Weights of a small GPT-style language model, trained from scratch on English Wikipedia.
Size: MLP 1536 tanh GELU, vocabulary 2048.
Architecture: LayerNorm before each block, tied embeddings.
Training: a variant of Muon for these matrices, 846M tokens, 6454 steps.
MLP neurons of a small language model. Each row is named by its layer, matrix (up: input weights) and neuron, and shows model dimensions 128-255. Each number is 50 + 15 x the weight over its row's rms, rounded and kept within 0 to 99.
A block is one neuron, or neurons of one layer that tend to fire together. After each block is what it responds to, as a language model described it from the Wikipedia text at the highest values.

L4.up1110:45 70 35 65 55 57 50 37 58 23 37 27 63 58 70 38 70 49 29 48 68 54 63 88 66 38 86 61 22 36 53 52 50 71 73 62 41 76 47 22 34 73 67 41 46 49 58 54 54 53 50 24 42 49 57 72 57 65 30 73 58 50 37 63 48 42 31 46 60 31 48 34 43 49 36 57 28 62 27 65 76 38 48 63 44 63 34 66 59 59 52 31 50 43 36 28 24 46 71 51 34 68 49 51 29 56 38 47 47 65 77 65 76 56 52 44 68 25 65 43 58 51 38 36 70 56 68 53
L4.up1279:66 75 38 70 19 66 60 43 54 51 78 48 46 46 79 44 65 60 43 51 33 61 57 68 77 49 69 18 23 17 74 57 41 54 91 57 34 53 53 47 60 36 80 30 25 52 55 34 35 47 40 34 57 42 25 62 38 63 88 53 57 44 45 53 63 52 71 50 69 54 28 17 31 67 55 75 57 74 47 71 37 45 51 55 62 47 43 71 47 60 48 38 56 34 52 66 73 57 65 46 59 36 53 58 40 27 23 42 52 58 54 47 17 40 74 25 62 37 49 55 31 56 51 77 52 55 49 57
Description: Decimal fraction digits

L3.up345:61 45 54 56 49 64 43 42 51 43 76 38 66 65 46 27 58 29 41 70 58 52 63 35 76 45 68 79 54 47 68 47 49 45 58 56 62 42 54 50 52 63 65 72 74 45 46 50 48 71 58 47 40 58 50 56 08 70 31 25 38 41 44 69 40 97 70 66 65 67 33 12 44 40 60 71 51 48 56 46 63 47 49 54 44 51 39 75 69 72 42 63 49 24 53 24 21 52 52 59 78 41 55 28 42 31 44 46 43 58 50 68 71 43 42 45 54 61 68 62 48 44 85 48 23 54 67 59
L3.up1063:50 23 46 61 16 52 48 26 58 55 60 48 44 62 84 45 57 38 46 58 30 82 35 49 63 49 31 44 50 62 43 27 19 43 63 59 52 46 61 70 39 68 76 66 51 40 73 68 60 64 71 24 71 50 49 29 56 81 45 58 46 70 41 56 50 41 51 48 11 40 56 64 61 56 67 57 49 63 54 69 39 54 36 40 55 54 40 56 39 80 49 58 35 30 15 43 27 53 52 43 56 68 50 58 56 78 49 54 28 60 76 44 49 32 81 65 43 60 51 57 56 36 47 41 56 37 51 34
L3.up1422:46 46 32 34 41 49 41 85 51 63 34 43 65 37 80 42 53 54 21 52 52 48 42 64 61 32 76 51 32 52 59 52 64 64 55 53 46 47 75 68 37 75 40 51 47 43 21 34 61 52 53 33 77 53 33 33 51 42 37 64 41 48 27 57 33 63 61 53 54 68 52 45 41 65 81 63 47 29 49 50 31 58 50 46 59 35 54 48 70 62 65 60 39 69 71 50 54 45 62 60 56 49 61 56 44 64 46 62 43 81 34 47 46 42 63 23 43 56 47 65 61 40 88 53 75 20 54 43
L3.up1452:57 42 36 56 40 31 45 64 60 58 52 61 33 40 49 31 24 26 61 30 40 60 35 65 24 18 57 20 46 70 49 60 45 54 27 32 66 57 51 49 69 75 38 52 47 25 46 35 54 61 68 63 40 54 40 49 25 40 67 37 64 69 42 88 60 63 55 53 24 39 51 43 50 40 51 61 50 45 71 46 33 63 54 53 48 38 57 47 22 73 60 51 41 25 63 60 46 39 58 81 43 58 52 38 64 47 59 74 65 58 46 76 49 50 48 54 18 50 32 74 52 52 72 49 24 25 50 41
Description: Word-start after unspaced punctuation

L3.up410:44 71 63 55 42 28 46 57 56 18 40 71 46 69 68 43 41 55 44 44 30 45 71 54 70 41 62 52 45 45 46 61 60 42 60 44 55 41 60 26 40 23 39 60 67 59 54 56 51 43 53 33 36 42 58 43 53 43 54 60 35 38 44 78 39 44 72 54 61 42 55 39 31 45 49 51 46 72 42 36 65 80 37 34 47 39 37 40 43 62 81 37 59 23 32 40 38 42 56 86 66 51 62 49 38 48 68 91 54 47 38 62 63 50 59 78 54 78 40 36 52 35 21 21 63 41 26 33
L3.up618:77 46 33 39 53 39 26 57 64 34 41 45 75 45 37 39 73 56 72 48 43 41 65 49 61 69 33 72 33 71 60 50 52 55 52 71 57 49 44 65 51 59 55 43 35 94 21 51 48 52 38 49 73 55 61 43 52 33 42 82 51 44 58 42 52 74 54 21 21 42 50 25 50 59 47 44 19 47 71 25 53 79 56 29 56 41 68 40 42 67 13 60 72 49 56 40 48 38 23 79 49 66 31 55 50 09 57 59 37 19 33 33 38 60 54 58 55 39 39 45 33 44 54 45 62 65 34 61
L3.up648:59 46 54 57 27 25 41 41 56 58 40 42 67 56 31 51 44 50 37 49 24 47 93 65 42 78 71 41 53 52 80 16 49 34 35 49 20 58 56 47 46 44 42 56 45 34 62 40 27 52 85 36 26 41 58 51 67 60 16 59 36 40 87 59 25 59 39 44 75 43 55 31 64 55 40 58 51 74 61 47 62 66 61 72 50 39 66 45 70 53 55 44 69 59 61 52 69 53 23 27 66 46 70 81 53 54 83 51 40 44 49 69 38 45 52 51 49 67 57 48 43 39 49 55 45 71 40 71
L3.up870:69 30 58 80 16 35 58 58 43 18 22 71 27 52 36 43 64 21 39 55 42 63 71 69 36 43 66 52 44 48 54 51 74 63 36 67 28 50 26 59 35 71 58 39 51 51 35 80 43 56 45 41 68 61 47 53 28 59 44 82 43 51 43 40 49 74 47 37 61 61 59 65 93 70 22 53 19 42 62 57 54 60 52 81 46 61 78 49 45 78 58 44 63 57 53 33 65 32 32 46 39 21 63 71 67 45 73 51 30 59 84 45 59 57 57 38 43 50 33 53 59 55 39 47 59 38 14 56
Description: Common noun endings

L2.up198:43 73 26 49 61 09 56 62 58 40 65 25 32 61 55 62 56 41 59 69 19 43 48 25 51 65 68 61 40 41 74 32 67 40 30 24 36 60 66 47 53 78 40 47 38 41 19 59 43 44 45 41 75 45 16 44 26 38 36 38 49 59 44 71 55 50 50 69 46 75 37 51 52 58 66 69 38 49 40 50 50 53 55 57 63 62 39 56 39 79 43 64 51 59 45 57 53 60 72 61 49 44 31 55 69 40 43 47 44 20 47 87 68 38 54 46 41 41 48 45 51 76 51 72 28 46 60 48
L2.up445:35 38 18 45 35 32 64 65 48 47 53 35 44 41 83 52 60 30 56 59 33 40 47 56 70 41 56 57 60 43 66 40 82 39 53 32 29 48 39 70 51 65 40 58 71 32 15 41 39 60 63 31 57 60 20 36 37 59 10 39 50 50 57 49 62 75 61 37 46 77 69 52 54 66 68 71 60 48 39 28 30 52 38 30 60 59 31 56 76 41 48 44 58 44 56 43 56 45 47 61 74 36 53 51 42 34 49 54 38 58 36 42 65 44 73 38 57 59 62 71 51 33 77 35 46 24 59 31
L2.up456:69 42 28 13 26 45 55 58 51 44 64 42 58 35 78 43 26 49 51 31 44 52 17 67 64 56 50 59 17 52 36 16 47 69 36 35 58 56 51 53 73 38 43 59 62 64 57 54 64 25 65 37 49 56 36 66 41 37 34 81 15 35 69 52 47 38 87 48 60 49 56 33 34 64 77 48 60 52 57 29 88 58 46 43 39 56 32 54 48 50 44 50 61 46 26 37 76 56 71 42 36 40 53 44 71 56 56 52 55 10 16 27 54 47 58 46 58 69 37 66 57 58 44 67 56 52 17 65
L2.up506:38 45 61 38 67 39 48 60 26 35 57 32 36 30 81 48 51 64 58 39 41 84 39 41 63 29 73 47 37 68 41 71 38 80 52 82 69 64 64 62 50 58 60 56 42 62 38 41 59 64 60 45 62 58 44 38 29 38 30 68 24 25 44 57 21 66 20 28 69 40 64 63 34 56 31 62 37 58 58 18 52 73 59 55 55 46 44 65 44 63 36 44 36 58 51 29 41 61 48 41 56 26 64 41 38 62 25 42 64 36 66 50 54 43 67 75 60 53 20 41 48 46 62 62 52 40 60 58
L2.up974:38 34 47 49 28 46 78 16 29 69 49 44 46 27 49 59 27 38 33 47 55 25 55 74 54 32 61 58 43 49 65 71 56 44 52 45 59 50 40 40 51 69 53 50 25 85 57 79 62 43 46 19 35 70 31 44 56 41 58 48 59 15 44 57 57 62 66 64 34 48 42 63 64 42 72 64 66 35 67 44 53 66 51 39 59 39 31 40 26 57 47 47 49 66 25 50 39 23 80 77 57 43 84 69 59 28 34 36 59 51 60 55 56 59 65 31 43 50 30 43 46 64 54 54 75 61 64 50
L2.up985:58 27 46 48 11 72 79 49 66 43 63 54 46 23 61 36 26 15 74 67 74 60 35 67 73 58 44 53 46 74 84 68 38 23 38 69 50 54 43 68 30 38 44 47 54 26 22 32 35 32 43 39 62 81 51 45 77 35 73 61 24 48 59 54 61 66 77 50 54 39 41 42 60 48 48 28 45 36 56 40 61 41 58 76 51 39 46 57 68 69 60 51 37 61 48 61 41 29 59 75 64 83 52 60 45 62 52 59 62 40 49 53 53 59 47 39 54 35 31 38 51 59 63 36 52 56 47 41
L2.up1160:50 61 44 46 69 47 54 56 49 72 64 77 61 37 45 27 51 58 56 60 49 52 99 47 62 44 61 36 55 45 55 77 67 57 41 45 28 67 65 45 66 58 44 62 52 62 57 49 45 32 34 37 34 44 36 42 42 54 23 46 46 41 35 68 37 60 34 42 35 34 49 29 44 55 24 43 42 50 34 78 55 53 57 50 63 59 48 52 60 58 65 46 69 48 62 34 50 23 68 37 46 49 41 38 33 62 48 33 49 39 37 63 49 72 83 38 45 68 39 40 60 53 69 63 30 43 60 31
L2.up1414:59 54 22 59 60 45 61 29 57 46 26 43 38 44 63 40 83 70 65 47 46 71 35 35 81 16 56 18 52 76 56 46 64 26 84 38 46 68 60 39 52 94 76 64 21 52 58 42 49 28 50 26 34 44 50 48 40 46 28 12 42 43 37 48 64 35 47 36 71 69 48 45 34 77 43 56 41 65 70 52 31 71 11 78 69 77 52 67 63 66 49 80 60 72 34 37 34 13 58 55 30 38 44 61 37 71 43 23 45 52 46 60 55 48 88 62 68 50 58 67 40 59 54 38 49 22 64 45
Description: Word-initial fragment after parenthesis

L2.up53:61 26 21 44 41 66 39 58 45 35 68 46 58 43 50 38 69 17 65 73 08 35 69 34 30 63 57 31 73 67 12 65 36 36 50 61 62 38 34 51 64 60 48 61 37 35 73 60 29 27 47 31 34 53 71 52 37 42 46 67 71 73 47 65 38 80 32 12 40 40 67 34 44 74 50 28 21 58 38 64 40 41 22 33 33 61 31 67 41 41 40 38 66 74 34 68 32 29 35 63 59 49 49 49 36 41 67 47 28 53 46 54 65 79 67 46 51 61 62 71 58 57 39 59 55 72 54 50
L2.up57:71 52 44 30 11 35 25 42 53 35 57 76 35 63 54 79 86 62 51 34 46 36 47 79 47 42 53 39 46 29 68 68 43 37 73 51 72 64 71 37 51 29 57 55 60 27 71 41 55 33 18 44 76 60 31 52 44 61 31 44 67 54 44 48 55 66 64 64 46 14 46 49 43 55 53 48 54 52 67 55 63 77 58 69 34 27 60 48 38 42 50 56 57 43 23 58 54 32 42 62 67 55 45 44 47 07 33 55 27 28 31 34 54 45 43 48 38 50 36 84 58 25 53 48 46 72 39 58
L2.up61:68 43 51 63 27 44 32 57 35 39 38 66 31 72 51 56 67 52 56 25 48 38 46 46 48 35 63 69 40 47 50 52 47 54 71 50 71 40 54 43 35 40 69 50 61 58 40 57 34 60 82 37 59 63 63 60 44 47 57 68 66 33 52 52 53 72 54 42 30 75 52 47 68 50 43 28 42 64 59 56 60 47 65 32 43 29 78 53 41 56 45 29 55 45 39 50 29 39 21 38 20 48 53 79 61 40 36 63 32 44 68 39 74 66 72 61 33 56 30 31 58 34 51 08 51 54 30 56
L2.up379:41 68 72 78 51 47 26 61 55 39 29 64 34 20 51 46 76 47 46 68 21 56 49 81 42 46 59 65 60 31 59 64 40 57 59 62 35 47 53 54 51 56 22 42 49 41 78 27 63 80 46 43 53 60 54 23 43 37 55 89 64 26 70 51 45 78 66 46 61 46 65 49 48 56 32 47 64 46 68 71 56 58 32 41 39 38 35 55 26 44 31 53 64 50 47 83 46 78 69 54 48 58 42 47 49 24 30 34 72 56 74 56 65 66 64 36 72 50 46 69 58 43 72 43 48 71 77 54
L2.up433:52 56 64 48 65 40 04 44 62 12 51 58 45 87 21 59 48 37 50 46 66 44 47 64 37 56 57 43 71 26 42 47 40 34 36 59 93 49 61 41 67 44 60 66 48 49 39 48 47 34 60 57 53 61 38 23 39 62 77 46 46 59 38 38 62 52 46 55 30 54 63 75 49 64 35 44 19 80 49 70 62 71 31 62 47 61 55 73 46 54 53 53 30 38 46 44 65 71 47 42 36 34 60 42 18 40 67 60 75 57 44 27 68 60 56 63 61 47 50 56 40 51 57 49 34 54 62 70
L2.up474:47 52 44 50 20 57 31 54 59 44 55 80 52 26 36 74 56 45 63 71 51 13 62 81 47 47 27 42 43 51 59 42 51 67 59 63 50 61 53 42 28 63 67 35 59 56 61 64 31 69 65 27 52 42 67 63 45 62 76 81 61 34 38 53 36 89 77 32 16 46 83 55 28 43 53 18 26 43 54 36 78 68 51 37 43 57 77 66 46 62 51 47 21 58 58 60 66 72 36 61 52 69 66 40 66 36 67 33 57 89 42 25 32 56 58 47 18 32 67 51 61 33 33 49 38 37 58 33
L2.up1013:50 65 58 48 41 58 45 65 28 41 38 57 40 48 28 30 65 36 52 25 43 43 51 85 34 37 60 40 62 74 40 58 70 54 41 64 54 40 70 62 41 49 70 41 70 41 47 56 47 42 57 46 52 61 46 64 22 40 80 80 30 47 33 69 25 66 52 65 56 52 43 44 38 68 09 07 52 61 48 55 47 49 43 71 64 47 67 63 63 37 42 22 15 91 64 58 65 53 47 44 42 40 47 64 67 06 29 53 35 55 41 39 76 83 56 46 44 62 40 43 43 38 44 54 53 47 48 50
L2.up1476:30 58 71 36 58 62 36 63 38 56 07 57 34 53 68 47 47 71 77 49 62 31 37 25 66 35 65 55 24 41 49 63 37 82 50 41 36 44 23 40 62 67 63 69 46 76 39 80 46 79 48 59 35 84 47 38 36 36 25 46 27 28 40 88 56 84 45 24 45 42 62 59 52 58 41 17 39 56 37 46 53 46 52 44 42 39 69 81 51 59 37 60 42 45 25 67 67 26 59 75 43 39 42 71 43 56 56 59 56 40 44 58 72 48 51 36 25 55 32 65 46 69 42 56 61 38 35 51
Description: Generic category nouns

L4.up449:55 18 29 54 52 50 57 49 42 26 38 30 34 75 62 52 48 49 07 57 34 67 61 59 30 64 35 50 62 46 38 53 68 57 46 50 60 00 49 77 55 51 32 49 54 50 51 63 36 54 61 71 45 61 67 55 27 69 36 55 73 49 58 54 42 60 36 37 39 54 41 60 60 49 41 50 21 47 56 78 29 45 48 29 49 59 62 24 44 58 54 33 44 43 89 62 71 45 61 37 41 31 64 37 60 41 58 49 48 32 63 46 33 96 57 39 61 51 60 35 53 36 31 37 54 44 30 52
L4.up515:42 28 45 54 49 56 42 50 34 45 52 25 26 62 65 36 61 35 37 25 27 53 88 56 47 23 70 54 50 66 37 30 58 63 56 49 67 25 34 78 36 42 28 39 62 54 38 66 20 56 57 48 50 81 80 26 38 42 23 66 52 62 67 74 39 61 38 70 61 44 70 51 51 71 54 38 74 35 53 74 30 38 49 53 37 37 76 43 62 82 32 55 70 67 60 35 51 42 31 32 44 38 75 63 63 14 64 57 59 43 57 56 65 47 71 57 45 72 51 39 46 58 54 56 26 34 41 62
Description: Singular noun endings

L3.up432:45 52 60 22 36 58 59 56 75 60 39 43 79 45 55 75 69 43 75 41 39 71 63 64 63 55 13 53 50 40 36 51 26 54 28 46 60 86 61 46 36 73 52 29 29 51 49 53 47 36 41 42 40 81 70 49 42 53 23 76 82 72 58 70 37 54 54 48 16 21 33 54 34 50 63 64 69 28 25 56 58 57 69 54 45 22 44 56 39 63 73 24 32 62 38 37 54 48 55 48 46 46 53 50 42 66 63 55 43 62 32 48 55 44 56 65 32 47 39 32 44 24 53 65 50 61 54 35
L3.up796:44 30 63 63 67 34 35 53 61 31 53 82 45 48 39 46 64 74 55 68 53 51 53 31 74 32 50 61 57 55 32 31 88 43 72 50 42 58 69 53 49 52 34 74 31 47 52 59 39 31 37 39 33 36 56 36 43 25 56 61 60 61 67 72 52 51 42 41 24 37 30 67 32 80 64 52 52 32 36 59 54 45 34 35 66 59 81 54 50 35 28 21 35 53 43 54 30 32 52 54 44 48 75 23 49 47 78 31 62 35 18 54 46 41 55 75 82 69 27 64 64 38 83 49 53 49 54 31
L3.up1117:82 36 25 68 60 52 25 82 56 77 68 20 37 42 63 63 71 55 41 34 22 46 45 83 55 36 22 54 61 69 60 71 67 44 43 53 48 50 32 34 33 61 47 26 50 58 43 64 48 62 43 41 74 22 29 24 27 44 41 35 63 45 46 37 59 28 44 37 50 71 35 30 44 73 35 50 69 51 57 29 72 40 59 60 49 39 60 40 30 43 35 43 31 55 35 67 40 30 65 29 37 48 60 59 41 61 51 55 41 46 61 59 60 50 56 73 58 79 51 65 43 58 83 70 29 71 49 53
L3.up1145:62 59 31 34 52 52 44 78 25 53 73 60 77 53 58 38 69 45 55 45 37 42 25 50 91 55 62 72 39 61 51 39 72 68 64 30 57 46 63 61 33 49 48 39 39 92 65 12 26 57 31 62 73 46 64 55 32 41 46 64 58 71 40 65 52 45 56 60 76 51 24 60 12 53 76 42 56 27 21 35 66 53 62 59 56 47 34 65 35 60 35 36 58 30 53 41 64 66 70 23 39 41 43 60 75 38 43 70 46 58 50 65 36 56 50 58 51 59 44 49 23 42 49 46 68 33 39 39
Description: Decimal-fraction digits

L2.up149:37 63 52 51 49 59 43 31 47 48 67 42 44 60 45 54 76 65 46 64 74 29 52 60 64 38 79 90 46 88 57 30 46 54 67 43 69 57 44 24 47 41 29 34 30 50 64 47 26 35 55 61 62 58 68 55 69 34 51 59 62 35 58 74 71 57 68 28 69 41 44 68 32 03 59 48 30 61 56 65 45 57 42 42 51 35 54 41 53 67 54 69 57 37 55 54 34 52 74 41 82 68 52 65 46 46 73 52 21 44 37 59 29 56 69 58 69 32 44 51 22 30 58 56 81 69 46 45
L2.up153:32 36 64 61 55 75 39 43 64 33 82 32 37 46 60 42 51 39 74 49 61 51 51 59 54 28 59 31 71 35 68 71 28 85 61 85 41 54 51 69 57 22 56 57 77 52 49 42 42 33 32 41 18 23 53 42 42 44 48 49 27 59 38 36 32 87 62 41 30 35 22 44 88 73 56 52 56 65 56 59 39 60 46 87 46 42 61 35 50 97 64 54 87 48 46 38 68 44 39 54 56 39 46 72 44 61 49 76 35 57 48 62 17 57 50 38 70 73 66 65 25 39 37 57 54 58 36 71
L2.up552:64 60 39 51 52 71 70 66 64 49 63 54 51 65 16 59 69 48 30 45 46 50 45 62 57 12 35 41 54 74 54 50 72 13 69 54 67 41 40 38 62 09 50 21 49 54 38 48 59 45 24 60 36 31 79 56 60 64 47 46 38 14 45 31 50 26 62 51 45 62 53 98 42 57 67 87 62 48 63 35 58 85 44 62 44 35 55 54 50 58 55 30 60 64 28 51 42 71 71 36 52 51 62 57 58 60 69 41 69 41 63 51 46 52 54 60 59 41 67 35 58 59 54 42 42 65 67 53
L2.up616:35 31 33 35 48 60 32 58 64 28 47 45 47 50 55 50 72 79 69 55 24 47 30 54 87 47 57 41 59 00 56 43 63 60 37 46 58 14 60 76 43 38 31 55 21 47 51 72 28 59 49 26 33 33 24 31 55 58 67 75 61 65 57 53 61 64 59 23 40 33 45 33 51 66 09 54 61 48 17 37 70 48 41 53 47 62 37 45 36 72 55 52 58 53 36 43 63 26 57 56 53 34 32 60 27 74 84 58 20 85 56 67 44 69 66 46 47 43 34 65 37 43 69 64 63 60 67 47
L2.up651:68 67 52 36 65 72 25 19 59 58 36 35 62 47 50 28 42 32 46 62 56 60 71 74 64 58 60 64 50 37 68 53 55 88 53 65 18 52 52 59 65 48 53 67 61 37 42 30 49 54 67 37 35 45 34 35 48 43 75 76 28 67 43 42 41 42 44 59 40 56 44 64 68 48 33 40 39 63 45 55 26 49 43 32 19 64 62 40 77 57 34 63 47 18 50 54 32 48 42 75 76 55 46 43 49 43 57 51 69 76 40 43 48 55 52 42 39 53 63 65 77 49 69 50 39 61 28 42
L2.up920:55 53 31 54 41 81 31 66 52 48 61 50 62 66 51 19 83 57 78 45 44 45 59 78 41 38 50 46 48 57 68 52 39 39 52 29 35 43 52 64 23 38 57 48 14 42 52 39 28 48 41 45 43 54 43 37 24 71 65 45 47 39 52 47 61 91 64 62 67 23 55 48 32 56 62 45 58 40 57 39 35 89 51 63 64 58 67 52 53 39 36 34 69 49 37 52 41 67 32 71 49 33 63 51 38 71 59 53 31 43 41 27 80 44 54 57 44 54 33 28 43 44 52 65 61 65 80 55
L2.up967:41 52 46 62 38 55 31 60 55 36 27 45 61 54 42 47 61 44 59 39 44 34 47 69 81 46 58 62 48 22 65 60 47 54 56 50 64 47 35 62 93 57 48 67 52 48 57 54 44 57 76 33 43 41 32 51 69 32 35 27 44 22 71 42 42 65 56 63 32 33 58 39 43 57 25 47 43 55 66 61 33 43 38 59 17 69 32 43 57 60 40 47 62 21 31 51 56 47 60 45 35 56 30 69 55 37 49 68 16 46 44 63 40 61 45 53 25 36 56 57 26 41 26 64 33 47 41 42
L2.up1470:46 37 51 31 30 53 49 58 63 30 69 24 54 72 65 48 45 72 41 43 57 67 50 56 71 69 75 47 65 50 73 54 15 49 38 47 70 48 84 51 75 53 48 37 27 46 24 23 25 65 58 47 29 39 38 61 62 47 58 77 33 58 41 50 41 23 78 60 41 60 37 48 47 38 53 76 57 71 72 46 80 71 40 72 45 63 53 37 49 63 34 68 84 66 51 42 60 48 38 71 46 26 34 31 41 49 68 36 16 46 49 43 35 66 88 35 38 63 62 54 33 37 62 90 35 56 65 56
Description: Decimal digits and word continuations